config.yaml
n_layer: 14
d_model: 576
n_head: 9
n_kv_head: 9
head_dim: 64
d_mlp: 4608
vocab_size: 13241
activation: "geglu"
norm: "rmsnorm"
norm_place: "peri"
norm_eps: 1e-05
positions: "rope"
rope_base: 48300.0
rope_fraction: 1.0
qk_norm: false
attn_scale: 0.125
bias: "none"
tie_embeddings: true
parallel_block: false
extras: ["capped logits"]
init: "uniform"
init_std_qkv: 0.0208
init_std_o: 0.00393
init_std_up: 0.0208
init_std_down: 0.00139
optimizer: "adamw"
lr: 0.000411
lr_mult_qkv: 0.5
beta1: 0.9
beta2: 0.95
lr_head: 0.00634
grad_clip: 1.0
warmup_steps: 375
schedule: "wsd"
decay_fraction: 0.749
decay_shape: "sqrt"
final_lr_fraction: 0.1
batch_tokens: [65536, 131072, 196608]
seq_len: 2048
doc_mask: true
train_tokens: 1089000000
steps: 9010
dataset: "wikipedia_en"
MLP neurons of a small language model. Each row is named by its layer, matrix (gate and up: input weights; down: output weights) and neuron, and shows model dimensions 0-191. Each number is 128 + 32 x the weight over its row's rms, rounded and kept within 0 to 255. Numbers have three digits each. A neuron's up and down rows have the sign that makes its largest values positive.
A block is one neuron, or neurons of one layer that tend to fire together. Before each block is what it responds to, as a language model described it from the Wikipedia text at the highest values.

Responds to: Word-initial N token
L11.gate63:167134123124132225155107156125131074127124158187094086098080092155111123113124097158097101174157160089143135120159166127089141142174136136132155035121113114196140108102122137077101118131114147132147128091145118145113170125141138161086103202140184146185142128133146094092098111136119137173140105154102061143176142108119169155151075161161137133070134103151150123125161124096149112076074151161151195068205168139097131062145118104149146143161087188125123129121084130055090133163141150109117151211121058110154135119168145146137185158142152123164163172135129142139122107124203124152
L11.up63:057075104121129192158159122139169152139131144190105119069125140053137131130138164150120120118086129148133120132119074146147147128117140181124168084023163145142154107155155159115153080115194145145186102111141160161111090145124127133138142125127142096118157114151117158140153099188196130107082109167115116071115164087111091122174132061140089120116140100151172101168143201123153128115121111202119158112096123063172128121079096109122091097131080207123121041205153167145115121132140128137130174062132129197176070104138132150174145146157108120177081084122148157148067151127109104168
L11.down63:118146160153144177138119149114131108122141174173127095114123101126169150109119128114211123215154131149141132145145084118105160181179077105105152074188091079126181083116122155162160099078147124071113117104130113107111209133155089150135124130114153142164164159064113142183077129112092138131150136100176076157123174147123162138098112125119137163104148096090148112079246110131144094143135135144125128141076107156150140120106136123132149113126103128150150092105110141089112138172080114170124152151123092098145108191158195178146142086135139044153187140156119125154071148176191159131
L11.gate2262:136153154081128137151087183187144139147131157123080133147140102143158128135150166107139152172073134174143120193162120135148107105145073125212122122041120118109154109116146108112133138136153172102130108178100139145129127127145115132137148142072098183167113180155153130177113137161183130180102161145172146104154127146106084097082107070182141165123140148177108131158137160119164128144150161112112165140123149084107108084103127152127116134148075174078112168142122137129108112107155154156112127043086025106107137108197199049120136151118156078132189041100093116152136123130092097112
L11.up2262:126151128084057047141113087149195153138078157100128151171106124135163132150159142176119148097154100165146111148072133115145119124129119112059143018116104139192197133145096121137085135121187141153138088171158098211124118101166158160139137090123117146129132152114066085146128122122118155129149177154159096060103156138118119150158186118154113094060146149149147149137110118122149126179122144073155065101102152063177158095137134175137143184156164116142158105134098126161109104115141098119119153128192172152061121126159112135171220166169114134108157170083182140116129126150105149151
L11.down2262:099113136151164108104092024150074129128109156151157137075097191158105067128126091144169069165141114122159121169072077176087064177159172174114099117133089079156110155150104149163091140098189122073168162123086169081089164082153098104154123139113114145146148166142095103133140120090069112116103146138123117163083099122118105121142154108120167124104141111158081134172129134152147133104152107118119191122091170160120163101091150108097100149157169115117162076126089114128125099138208183141128187079162154120154131149129154219172110111133118145177194121127084138085108175111141116130
L11.gate2583:108141161169129104149115096172151185132090124106104142107136093121106110095177219130180150206176154203090089086099106138147078129083168158133128043109123088128146094080125115119089142080098181143132207117042143146092169110106155105100123136122106102164165113211117173082123078122140108156121098215135137137162106046138152122111162168147114096094137143125174132132144139118158133110180117166156105150144143095184069118118115097112103075169167194152111145119100133194144100087123198136121144092159139147140102093136126090112080149171135129107145052107142077168157120109078163039
L11.up2583:151139115163124111161093120165126156151108110122140077126115061133103150094112176117070158173095142128085114169123101174127104186076160138160093114101129134101168125112114131109135091057116124098134181119118118142125098076104121141129090106091098143099082155089153093127142169137134083161124123096142081143194083143107141119061124122201138212124176077132078174079067145145088114095137173137111133125086113121164124147107091099224162163120155162109153106043167124116145102115109118070176090115076182188167142152136144092102091128110152130207124148098121121123132184091209136103
L11.down2583:140100165158138100060112116114108068147178104155143086153129143106131032177163136149117055064086177088132114111221115099132123140157167171085084106131115131121080098149116142118135144132131098075161128110143155090119099124136170123127192118135120134090099156123057159101162165120105144151120171100121150126148069175087155114110082076156134196085126149149114140087185092104136128119057150158127145141128077142127130144151134112114178098149099138102164162124087138088180183189173125211133130135145193149168159183179160068088179143127152124102126135140201142143153093081170097182
L11.gate3924:140157134086172111110089187174164176178134092198127182097111169084129099163103142113101158136110125176124188179139103168163203133125155109133136072149167118162160154123166130114144136112178176097187166130129093088126122089111099153044097108138130138143105134134176170096166156146136068124105088108121122119191107105157135138133059190192121136097168103110157108159124101113084043155115119151120173104142122111162139151125116072157203087110167133084132127114167127159159120088175178120128134084198130124163187127181104142123164109177124105175164159181090151163180179139152149166
L11.up3924:108102084064165138149163113101123175102163093133112171085169146157128142091111125128126108151100194111145129127117129165154085089089186159102124058117131169100130154154156061107104113115133105202135122173146108181170130081092137072138168136086110139124129099173106104078073094123160135140169113172068172159134122137161114096168119102120144113095105048134113146144143140136208102127087147165136136055112163180131091188121099188170130131122196177134113151166084092199101055145182135106095149065157058156141136123113120158116160093151139136135066147145111169187143113109126130121
L11.down3924:109135123084098140112119107117097217104121150121086107116147170096136115137083136120081111116100119123133183118143083186096159127120120116104180191106134165109127105132137160113125139097157153097136104132106126113182124110185153120124184132081067095141170164067121113182105123107172097175131061149108122100140125181165141140087085171158109117108160153180110160132103121177136154139194099154183181121099136087112154189131141138149149134124110167153153121114135134165171105177134142091128119102177158097071125126095081112197201181140118156122113154180106102137098125143140148123

Responds to: Capital N word-start
L4.gate1690:145144132098103144071104122176111154174129107092138140151126090063129110139151082087110116103124143115158120146082095157163109128088143071148158148097100120132133112158131102087121189157105105116093088116105106131150160135123164135184154110069154103124116185169143142135095093135182134087111173146191149145081113131150109141112141160167153101079164126169178142100089114111137181114131165180119147143183124123207154121111118126091096179135134145128145174104113177158133053116174169146076164090107129069135110101152108074133116080139119127128115158145080054143107139112098129193
L4.up1690:134124139145083040197106159131141139130142144123155138125117150166134153116161147119136121152088161129101149115128111160120145157086137127177146077190129105138133140130094164132084079047110138141143106112090102122125116121072089114028180165138112115177160121154156090074150148116110181142195077172120143099145147115158125148095167140091145100105089149168140165169145145131104123162088201114150112138122169149087161118129125137126128122153173137130156110130159111188140189151147110096084139190102169151120143139115185056149136128136172113142169110116197121095174128149163106176
L4.down1690:172158139111132068093102060153155144166136104103112129130102138118107125132223133093102090106169152078135141124076076160187079138041144055146166100073098138143148107206153109104110157120094098127082075103108135097130127116121140139149179165113120125137131169194195139085127140085174125117109122154168171097144101134178117124102178161141108124109156094128144108121121118093099156130102175105142118168188132169192155096121122128068086138108176126155167176089095175126150096136132150083071123120125113078115137154110094083125091141118108143140128149155117117146071125153090150186
L4.gate1899:074123085112162108183159142106129113086195147128169151108104152114108091115131079129174123110089137102155101106134137182085174135103202122121149121119169137103121153124156156074170140169132134084119147128087102184125146105100103133114155144114101127123114054118162115094066138172134145124112129158126121151152118089112105082075078152100157118126163161182130119106085143137103160112062083075123099183159124197137094203093125063106151124103133094136139130131174096166154126176187159119078088149115123089113167105137127070170104149133110126163150178144067079148128096091104158139
L4.up1899:162130070093157107201148072161167148174144113088138127068098148039158123145162139192113130100121171153111127161161128166122151154164123084124153160066128150131148124167122080145109186165046060079100099147120102117177153071105126168138105146138138172122127060112122116143097093155172095106106133105143139122148099107121118154175103112134152060096153114108185146152166123096155198099157062139147112176137153128088158173065147100106149120180125105131101131092156115176145144139093101144131118177132202117145136124142078145096122146176148081141110148136128131173095088138146187163
L4.down1899:207148133112119153170127039173219145197118108130087131074095146078142136127179179165121141153120130170098124162139120096125095136145079110089184175070122122104171124150116085104056162140081085150053103094135142108120157067127132159134127118129130181162116139119139144177120132144161086118127116111168171108100113099106144137174124058155149076110100083097203149142132126096149131095163114148178128141116143127062175138086124063119123143158125151089128104106084195128088082098116111139174149180134176138151129122105136226036144158151182102098104137165177186137014117147125093161
L4.gate2355:129094091102140101130091108140145074131171146135081092104135120140074127095105140096116133087132127174135113105136125140066140126131156084182164102155148073086111129150117107149147143120120182080144094071144134204109136106034112117102107164132119126114128175126103107063096130116042190108157149157183134147128133182100123132099120179178132059057133127193145140153106135118100124141129161117077157089133137156119118139139085077130088136149092203165134090121148153099135111150135164135113139115150075116136138126154159148066109130115103180101138146132166094140148153122139137158
L4.up2355:181087103133139139098132128142119125179150127105143122098165047162124138167101102088099155096113096176166149147120166131089132190152155152117149121181100075122084180091123154156097148149130119080125108156075128111165150107114123122063067108097135073089092161148108076114136138107167116110074108167098144142110151166146130177109100126191142074155139086162150062160090103094159139133143138030128231118128152140100165065102119145097152130146140105143118144139125151150122089146127176186097144127028109148104133096086113134099171180169202138157095143112159110156148107108149118192
L4.down2355:194145107094154147127095056175225081147119087126161180066140172133149070147126126119087099118148097148143166185128122132091127125167146156129144116072069092135150093118141126123070154158105120085118087122123112149144118110105111159077115098066136126095038189146084153105109096129203122107139096132140146135148136118157140177097142122176129108153131110156152109218140103090106141133126127117181193110149171146123146123093121079097147095130130123081127112140112146110053052163152165142109153119062135165131122143117095128089106172097187101128092132110145163153017150123128186200
L4.gate2570:150101089107146085084149123146100078112148174155106148079067102156152113090175093163099127142136148133158062102071094130156135092179134206141103080141100043092083147162107143119132131150141150117120145068139178094088080130120099100164115064112102066126076159121115124094178105144127160166211141141158123206127081103130142141125130172225133159091094079141166095118153087137120150043194149154123178076121202133126094163129084151176132087104156090149136186112115105152132096113130121090138108118166114125099108091135184150100083174066117170115166107132137103112174141189131148198
L4.up2570:153121133152100106114132126125140094123139187178085154163164060117113135156084143091142156153089147051144162127113108115165192146081123140079108086200178158138150131121140114093129128142110137156123161191147171174172088147170056137174095120150123170166116173160139153118081179141107136112152109156107141110099065162144143114137151164151140117113155138093090104170142143070142113112166160075180115080132102154153095156099140162144131105095164147149129132104122129143117182218142144127158077150096123172167082092086157121097153133077155088166122075152153148117165060183074097148
L4.down2570:121134110116093114093075104107175084154065061131138106070108122127172108158132091127063107150107075168137140129144111110081144154099149107145147102050122099108172159115159128104077115140182103127074104147073101149164188122150148177153171084079126163133093177078113134077115111114131122069081118121106151124094171142122117148119069144174106178111137086184155108177128105083093219135125140119146167115167139137088130178096151055126132151119133143101138139130109120143121053115152169135151174179089136187137110180118127170133135119165170171121142167117081119142047127161101129153

Responds to: Table cell separators
L10.gate3949:106124129093164122142145173101187058108139121089155134191176163131114156116170162143153130147110117139094148218116071151080111106091170147150171131139128080097129102080091124124117173149101109123128192140156088130125094112121135121092096112132142115148135131115167108151110051126126154155129116057066138205098112155078138158133125069165143118133156163101135176163142113130158121112089076084083138164150137156098074133210137102139158098077067123113129110094090159100189072126123187132147161062164135141115135172105167089143172135056107131082145163162132170132106147162096176073
L10.up3949:114069098071117109112154181110067081079058113134155051147110123116098071121109060143129198141108130166137046105053156175070082104121172125148109118121095144137097116107171132136151120108115152122094138104144099144147152141114125140155138106158101146188107153094168186153158057179166115117179090090154151121142081147108141096119093138103136171110182160151136107153134129082114123114062161099179116130186125158130151150120097116120177152093153190082133150098087159182151102110150122073172134118120071161149161131116084074134144142107183085139196127136114066101077155154040167131
L10.down3949:109109130088110150187149129108129084143096121143210142124136142140188105115092104191117157180135160144095073106133125158126134147141112119140085121173102174161070157125092119127129119112099137168114145133116148084096115172126134109087110103152119165171137140093144189202129093092128162136197087082079118163147132107085111092114105135177136179153182150174168125077173109132140184133062140106124103170137148101086142152170125124078155129105169141131175162102089154116100109122133108054141076164075120158105118148130152100153188105101127135071155105155117158113136174102112128112

Responds to: Numeric table cell separators
L11.gate1378:144136055122131155134181123127081053117153103073129111112116118151095080117139117139079131141137173093184109127170127110117102141108168197138138094104156158104110137100120074096161150140097158114081202078150148149145137152104126123083101129154092111160172106137169153145167130151121162123174129039101119088113064131122143124082127136110189191154079127150107163175133219105136132128122138194161131121120118199097110154133135095108150117112204132140144094166134184112176138146141152119129139096126137151089160098142128135165121121082111169180131143099114060162099066118066115107
L11.up1378:170157099155144134188065175149097169068120097039147134190136136117123110087160139088085098132163158135133150149150099172086091173074130128165134180131169104157084147114087064134136153149141145169092152128086150097168142135104105013139127135181155102147154093154124176148121136166128128133119160053104107189169103130111102137097184119090156103122152156179085189100151170146200183104170165137125129186183129126122157117106131126113087123092114090114155194127119150176142096125113113182124125137077129166139160112170189106128095135120105176126134154086155129119114098160075101098
L11.down1378:127202104120154142117162166120074095125154113090160113119115153129139099162179126140090124134140127136165105172106107091133102123095166153124141087112141143172081165153143044148158135117107160096124191090087110105201150108129156114161124181166134122143131120092095129127098113141062156192138140082106144174164121110162098117106116108136193113217156175147118085174142135163168125120160135108140106140156100166118091131113148135142153151106152096160133104172138132131144136115132145182120134107119097156123138138165129124081098143102096113104174140112130087199119135117076165123
L11.gate2152:080137152146145101123125168132120091146151107141195117181211167084086112121147148116104121132169087168057152159144108174079168146076120125210213114081114129108097158131173160150149157184088086094146125113057090130075123169141182145137157173050102169127160084133153125105166068139111159147139153120146164124126088096147143135190100090122171191148168110183109113122112168076142161145094166101090151171143146194086097159149174111087158146131114148119092101161137110155159137078113140195147112085040140178140161128141159133174123180045161084132138142152094164188132108129083134047
L11.up2152:107123081095175144135162195100202084113098135099090178154112151138104128163180177162066118121102155162095158154140161138120052063113099137151114126193192152151136120148111097193078091105107181124139178176149069100150118119077148088150128147144110127102124112139134120115078136130127093098130145078108135067151122170081117090120121056140081178142133153180127094099117100125157121120112126125141133107117175133174213127107078082149117112087165158166124153182210151191113091084131159160087179096105079092127143128142110075146098096101123137128123120119136098108093152127068129106
L11.down2152:092122128155060088156120153035158091129121102101203097111127208127133122102153075105039119141143086164177173144061089109131157161083144189120169179116165143129135141132157128135173224110126144110132083135133140140090130093178134166127076137147110193165130103124061175181183054134159084151166082109128168146178094112173094124115161116143159143183121136140150164158137142103181137108168195158106178126172158146107130175134107136152141146158097176153178099131170159146142163113083146145116081079136182099147144142098143128100101118089156133087210095117123122163145110139133107134
L11.gate2157:191158187087101126145188184111092108166186134152144160147150169147101144143148106142134114165041127157107103064151139135091117196143166149096142105120127095082110136133086053086107144135189108192112135126152115099102149090144148124087073163142139149140152187167143184104073100154176114125104189138115102159083110052145165058130109157178152183185205172165161154124125225066084157138100149140140142141115196152166097138169102085115102129131085175144140148139090124195130105155128134112082157176143181154133134119110178093205117162084111123128161170133145086141135083117075089148
L11.up2157:152169103124115139213136112089129075158085117120102114127151147142153099093103136111116115084106151110169063079110126114127151153108203126162116086118125111155119133078076202167146079140089153068093111135151075157120169156124110047089104169132092176079122137150128132144127113133093144147097140132080085174110087092133172156164127140130168157122133132112106133153126082118082185136085123129097147126163109113077136127087107102117105199144204119163108112150124118199126161121173169150110163126156151194116166121231117076156124125120098143212091109118135151099121147131090146092
L11.down2157:111154048157174106164123083067123094119148145097147125156113095117127089154139095183127112139122109129131109110119155157110103169163146158102186157122073132132091113137104085134126143051124140086098127149166124142111193128084156145152086145164092066143129094105128148167145180094083147154204154106173092139177139135116114159091120153168152148134153101151056119125105168069147121156099123102101087104157117158065106123163111095100120168147120124140164155189166180190109107105201166174081169082128164103095128151110155059135175148103045134110103069166111180159089155192133113084
L11.gate2207:107166129046106092134101114136149076198142089077081099159141107120100129151099116102142114155116143157115110127126123116178099091057122075156132104169133157135153160101125120108110142120148134072091095172165098116169148175081129079093135151126177149112131159138097166156112106110063156131134167132129164096141069142147116078148115099098191127207120182118175103174098144087155149155147116152106140137107163165163132182072135156094145109129171212136167181134109117121166093170129206109044178109109181156161188097144108076186123142108112106157082143197137086110090050108080147120
L11.up2207:121165176120175125199145183117144143114128134120116144165141148124141101188169200141166129155076136074109072142149175165124112137138196123181130179094087104173126107162118145171111125130170054109159138098113076097152135115096193105096089106133120133127171169085122087136123142132149124130082107110140129129108112078086152075137125100157149129126098096098053121171109150124124170082128103135069161107101218152102140106086090103072094144132103111170125104162156118199154132099167196175110104081095080145107116091175193075080139175132115111183084132152141086167142106136154123049
L11.down2207:108130089160153129139087079154154128144155137096077116147114105159088111148147148145112124146086132113125091107131132095137051122117099153097156111130150111121078155110089094110132179154135170133161122149160090106076155147123188098147110167143119107168170183143136119118179121099147113173126131121120119177108115154121144102056141111141156153100177154072096111143076128098109147136159116183152181157144094119113130147110155187170209167110123150156141111172140133120177135177118111173092168073121185093167170130148106121103093123122181145127057194191114092133142066118168142136

Responds to: Split word-initial letters
L10.gate833:142129135158144113111092121145166072178161163093072174174114153163105083133186174093107071138106140162119088081095185097112176142132075090129196117167116134157077103139127116155123114109103109153143096142165134097133134099132139148139107170118111092106106090048123132077129127117132185129111161129127175141174089121235069117143122146176173078096129098128164127129143192097148135126106098143163154163104103155124174112150097128161124146037115109159060116159177175159120133152127122180129112138108193152138035124180154137085134083170129152118186115144127122108174141093093188138
L10.up833:179081168109126081156171083136116105135110148179076160072189146167129096119098134100118123109152113157195117101126099124168073157094061093163132127149130183142200116063129111082097143189117061091123085168169107169160171079133137054190115081123167099101080126146159127088101142115123146196169140104081180136153113130158133084159204102155153161121131086176157109139138134129178173120159064149105138130079125115108177109063112137097217144184124120131087114101087137136111156100062146084158128150075156156090117098119116134141177143105134141074024160117106165154147117058144146138
L10.down833:163159128132098147134138132138082160152147098099160156149163057115108166131136126101096120175198114134131126177105098073085110142079099101101122106144223084102164126142083117110162165157119135115144134164083081199177102119127102106133178142153117108066053132134105087090145106107126118162127114128146158111127159136110162145104149157167078155179164158165146120114096093104080118151153143106114172089154154124150083141055133198134141120155139099091181163105145106092141118107145144084123203155133121146060178141094099103164126140139121158123104114138095142144128058141099126080